MLP neurons of a small language model. Each row is named by its layer, matrix (up: input weights; down: output weights) and neuron, and shows model dimensions 48-143. Each number is 200 + 30 x the weight over its row's rms, rounded and kept within 0 to 999.
After each neuron's rows, "fires on" lists the tokens most often at its 100 highest values on Wikipedia text that the model never trained on; "fires before" lists the tokens most often just after its 100 highest values on Wikipedia text that the model never trained on.

L5.up737,219,114,194,184,176,190,180,222,226,177,183,247,204,216,192,206,229,231,199,181,160,190,186,132,228,195,211,241,165,160,211,187,232,204,168,237,258,172,161,152,157,180,195,249,209,190,191,194,226,197,212,166,255,223,169,193,273,183,220,248,179,196,218,264,139,248,172,204,184,197,164,189,228,191,164,201,175,220,257,236,174,136,178,155,205,196,189,196,181,170,197,182,224,181,154,196
L5.down737,243,172,142,293,177,204,157,189,222,231,226,170,215,159,164,190,207,158,180,210,152,187,210,224,206,192,215,219,152,173,243,190,158,195,172,214,216,218,215,185,206,209,198,186,219,221,189,225,207,244,188,194,200,199,184,172,204,237,233,203,189,239,229,198,199,209,217,181,199,231,226,262,185,224,213,201,226,174,203,245,187,172,205,159,168,219,222,180,179,206,164,189,180,272,159,195
fires on: " sing", "iz", "w", "c", "ag", "it"
fires before: "er", "rit", "e", "ics", "ast", "ers"

L11.up602,195,210,227,229,243,169,218,201,190,235,177,148,221,220,199,166,248,218,174,218,193,199,249,248,138,187,197,195,221,190,199,240,207,180,231,209,215,223,206,190,209,157,229,190,154,225,164,163,186,191,208,175,198,161,180,201,214,163,173,200,174,201,174,192,198,161,164,158,155,230,174,189,211,192,201,203,195,197,209,183,181,171,175,192,210,174,144,150,202,205,223,220,174,212,173,173
L11.down602,235,187,186,164,127,210,171,191,167,232,208,162,142,262,199,217,227,236,260,267,226,227,255,196,212,227,200,148,190,189,181,167,208,205,188,242,191,198,235,183,174,179,191,228,226,192,201,229,219,238,173,212,231,220,210,177,177,201,218,235,168,188,255,176,197,196,195,194,176,183,201,202,170,185,216,243,226,179,208,193,174,199,218,174,228,203,190,237,218,200,168,196,173,226,241,205
fires on: "0", " A", "1", "B"
fires before: "–", "."

L7.up137,181,203,209,199,232,197,204,171,182,138,242,206,179,195,181,215,189,196,222,186,135,226,204,207,207,139,265,221,238,276,149,177,223,221,210,216,181,208,207,179,188,225,162,211,246,190,213,204,144,180,174,207,238,205,171,193,251,248,179,159,201,211,179,193,194,153,183,215,197,225,154,156,237,213,191,155,184,224,201,191,191,223,147,200,193,181,228,192,143,190,213,223,238,222,170,229
L7.down137,216,156,173,148,218,165,195,196,187,242,223,193,259,187,223,184,192,150,211,168,166,256,170,178,213,220,223,256,168,221,182,236,271,207,188,199,224,235,191,193,161,213,174,207,228,201,179,170,192,203,199,214,184,205,242,199,213,201,211,154,242,212,195,138,175,228,222,245,193,201,189,133,198,231,193,149,164,243,217,222,206,152,214,183,175,168,188,208,160,214,201,246,205,199,203,228
fires on: "."
fires before: " The", " He", " In", " W"

L7.up921,178,232,164,237,201,205,137,198,233,169,219,181,192,155,221,200,227,177,182,165,131,155,205,246,233,212,201,218,200,254,194,174,245,211,193,248,173,172,211,143,213,189,165,184,227,222,198,235,202,202,223,212,213,239,152,205,159,190,207,186,179,239,220,195,188,211,174,145,239,225,186,199,198,274,209,176,201,186,213,203,158,199,222,214,221,164,192,215,210,260,210,288,164,210,147,233
L7.down921,208,203,251,196,195,185,219,226,183,199,197,228,176,147,171,166,227,136,185,184,249,202,178,219,192,225,211,191,212,209,196,202,173,189,258,238,223,185,158,195,202,258,173,159,247,209,214,243,207,180,220,207,159,213,186,147,219,224,216,176,206,155,183,203,209,204,199,224,215,172,196,166,225,201,171,218,227,185,226,226,247,256,191,213,181,243,213,211,188,112,186,227,211,228,159,226
fires on: ".", ").", "it"
fires before: " He", " The", " In", " She", " It"

L7.up57,206,176,170,205,203,151,220,218,207,197,191,141,204,181,222,214,162,220,186,164,209,214,211,182,207,171,248,197,146,213,157,203,224,167,158,214,205,143,192,160,215,240,192,248,213,226,179,172,177,207,235,183,245,186,178,168,151,174,203,229,221,199,162,258,171,160,256,222,208,211,210,234,178,184,195,183,135,248,244,192,263,237,250,244,231,195,239,203,220,153,163,190,194,196,241,177
L7.down57,203,169,215,215,175,154,177,202,184,162,229,134,180,234,233,197,180,189,232,203,208,200,179,244,187,163,186,192,179,183,185,180,185,231,247,265,217,240,190,227,191,191,196,196,208,198,162,231,272,182,215,209,250,235,201,157,196,233,230,229,238,195,177,283,200,170,140,245,224,233,172,191,188,201,206,165,157,164,146,143,209,185,227,217,198,213,199,200,249,168,213,252,196,212,161,212
fires on: " |", " —", " —;"
fires before: " ", " —", " |\n", " |"

L6.up358,215,213,180,254,228,204,227,242,180,230,206,190,258,166,227,259,224,209,150,218,213,212,209,205,186,198,273,212,147,230,182,176,209,223,195,247,165,179,244,204,214,280,184,206,224,189,212,197,206,197,260,180,215,146,178,217,166,145,176,203,123,174,145,237,164,206,195,176,148,137,209,176,164,170,196,201,269,238,169,170,224,183,196,196,205,220,242,215,190,172,184,212,199,186,181,228
L6.down358,231,204,210,231,146,188,193,197,170,219,154,192,233,160,224,189,182,171,254,194,234,218,195,160,223,220,189,194,198,152,184,221,152,220,164,195,221,162,192,214,184,224,247,174,158,169,208,219,201,237,232,199,221,172,206,209,198,233,249,204,173,223,194,178,216,205,180,210,214,200,228,207,243,233,170,178,199,226,191,193,185,231,173,190,163,215,259,194,189,216,207,183,172,206,212,151
fires on: "|", " |", " his", " the"
fires before: " ", " M", " U"

L7.up439,232,207,233,230,195,253,201,192,239,196,175,241,206,226,168,206,213,212,191,180,161,180,154,218,195,210,243,183,207,215,182,189,184,231,206,178,223,169,207,174,249,229,202,163,180,191,163,228,225,177,199,230,204,195,161,168,200,167,230,178,187,218,264,183,196,182,186,178,247,181,131,200,238,184,239,153,208,214,200,178,189,131,218,155,255,177,216,182,215,177,265,204,236,193,212,229
L7.down439,232,249,220,184,190,179,193,218,198,250,209,173,235,137,202,192,235,188,211,193,193,201,210,195,116,165,204,227,175,195,211,215,200,133,201,246,222,232,177,163,228,223,234,211,176,203,176,189,229,218,163,174,194,148,206,167,174,206,205,158,115,205,161,221,180,212,251,220,245,204,181,266,206,196,199,189,232,206,203,180,204,180,180,191,156,214,268,200,190,156,255,237,224,227,190,202
fires on: "\n", " |", "==\n", "|"
fires before: "-", " N", " C", " ", " T"

L11.up302,198,262,198,179,228,197,232,252,210,215,155,205,228,163,183,261,215,185,198,215,198,146,201,264,233,202,149,187,187,186,194,147,180,187,220,197,207,201,228,198,166,191,198,167,205,208,214,208,173,228,218,198,200,154,192,193,185,182,116,181,189,174,164,158,154,221,211,189,229,179,207,191,191,193,217,220,186,163,165,162,239,248,206,161,145,154,210,195,174,222,229,233,198,151,190,182
L11.down302,212,221,208,184,216,252,145,196,186,167,219,148,220,227,173,226,167,206,205,209,220,223,222,256,189,233,225,211,159,194,206,192,199,194,266,202,240,242,234,134,181,189,194,217,194,136,154,192,208,194,240,192,232,213,141,270,220,152,236,241,143,189,179,236,183,179,162,211,195,232,176,234,248,197,221,174,219,228,170,181,152,205,206,175,171,211,192,223,222,175,247,227,213,150,153,215
fires on: " gr", " Gr", " Br", " ar", " tr", "gr"
fires before: "ound", "ad", "and", "oup", "ch", "id"

L11.up192,192,200,239,170,174,150,259,225,197,180,166,183,199,196,185,211,188,217,232,214,266,213,230,213,205,242,197,219,188,161,213,218,178,238,168,247,189,189,162,220,195,181,182,214,220,191,163,174,201,199,211,210,220,195,185,177,234,209,199,202,243,154,223,196,247,221,187,144,180,204,241,181,143,219,247,240,196,203,219,114,200,195,229,219,188,193,174,254,203,185,201,233,238,204,203,207
L11.down192,226,183,178,225,217,154,277,199,195,237,157,191,235,174,162,212,218,211,172,134,192,226,253,238,257,239,134,202,204,148,237,202,200,233,151,246,159,214,184,167,229,154,268,168,178,179,205,182,223,203,235,198,131,186,150,180,182,177,236,228,190,191,197,216,199,224,207,157,230,242,190,202,198,186,188,171,216,230,191,159,189,191,200,233,248,193,258,158,209,193,194,278,166,217,160,228
fires on: " var", " spec", "on", " mod", "ent"
fires before: "ial", "ious", "ia", "ian", "i", "ific"

L6.up318,210,176,230,266,226,190,206,210,230,192,162,198,184,244,207,213,192,208,178,217,204,178,192,197,213,227,245,262,225,221,200,183,196,182,194,180,231,222,203,197,153,152,135,225,186,201,203,225,180,191,247,135,199,110,226,199,248,210,159,158,187,237,183,249,189,220,188,204,210,180,147,195,193,184,177,195,168,184,200,194,234,191,179,214,234,155,230,183,201,183,176,230,190,171,240,165
L6.down318,235,211,214,186,245,194,167,209,192,194,208,183,250,237,159,196,238,239,182,171,165,265,233,221,202,231,171,222,193,195,198,154,167,177,171,192,206,191,194,246,188,205,200,217,187,185,185,196,201,209,217,171,218,168,183,164,165,209,205,207,170,185,116,166,205,234,232,247,193,157,189,182,177,186,137,145,248,200,182,203,171,199,216,220,164,175,232,222,168,262,195,225,179,210,195,210
fires on: "g", "|---|---", "if", "oy", "amp"
fires before: "|\n", "ts", "est", "le", "e", "ed"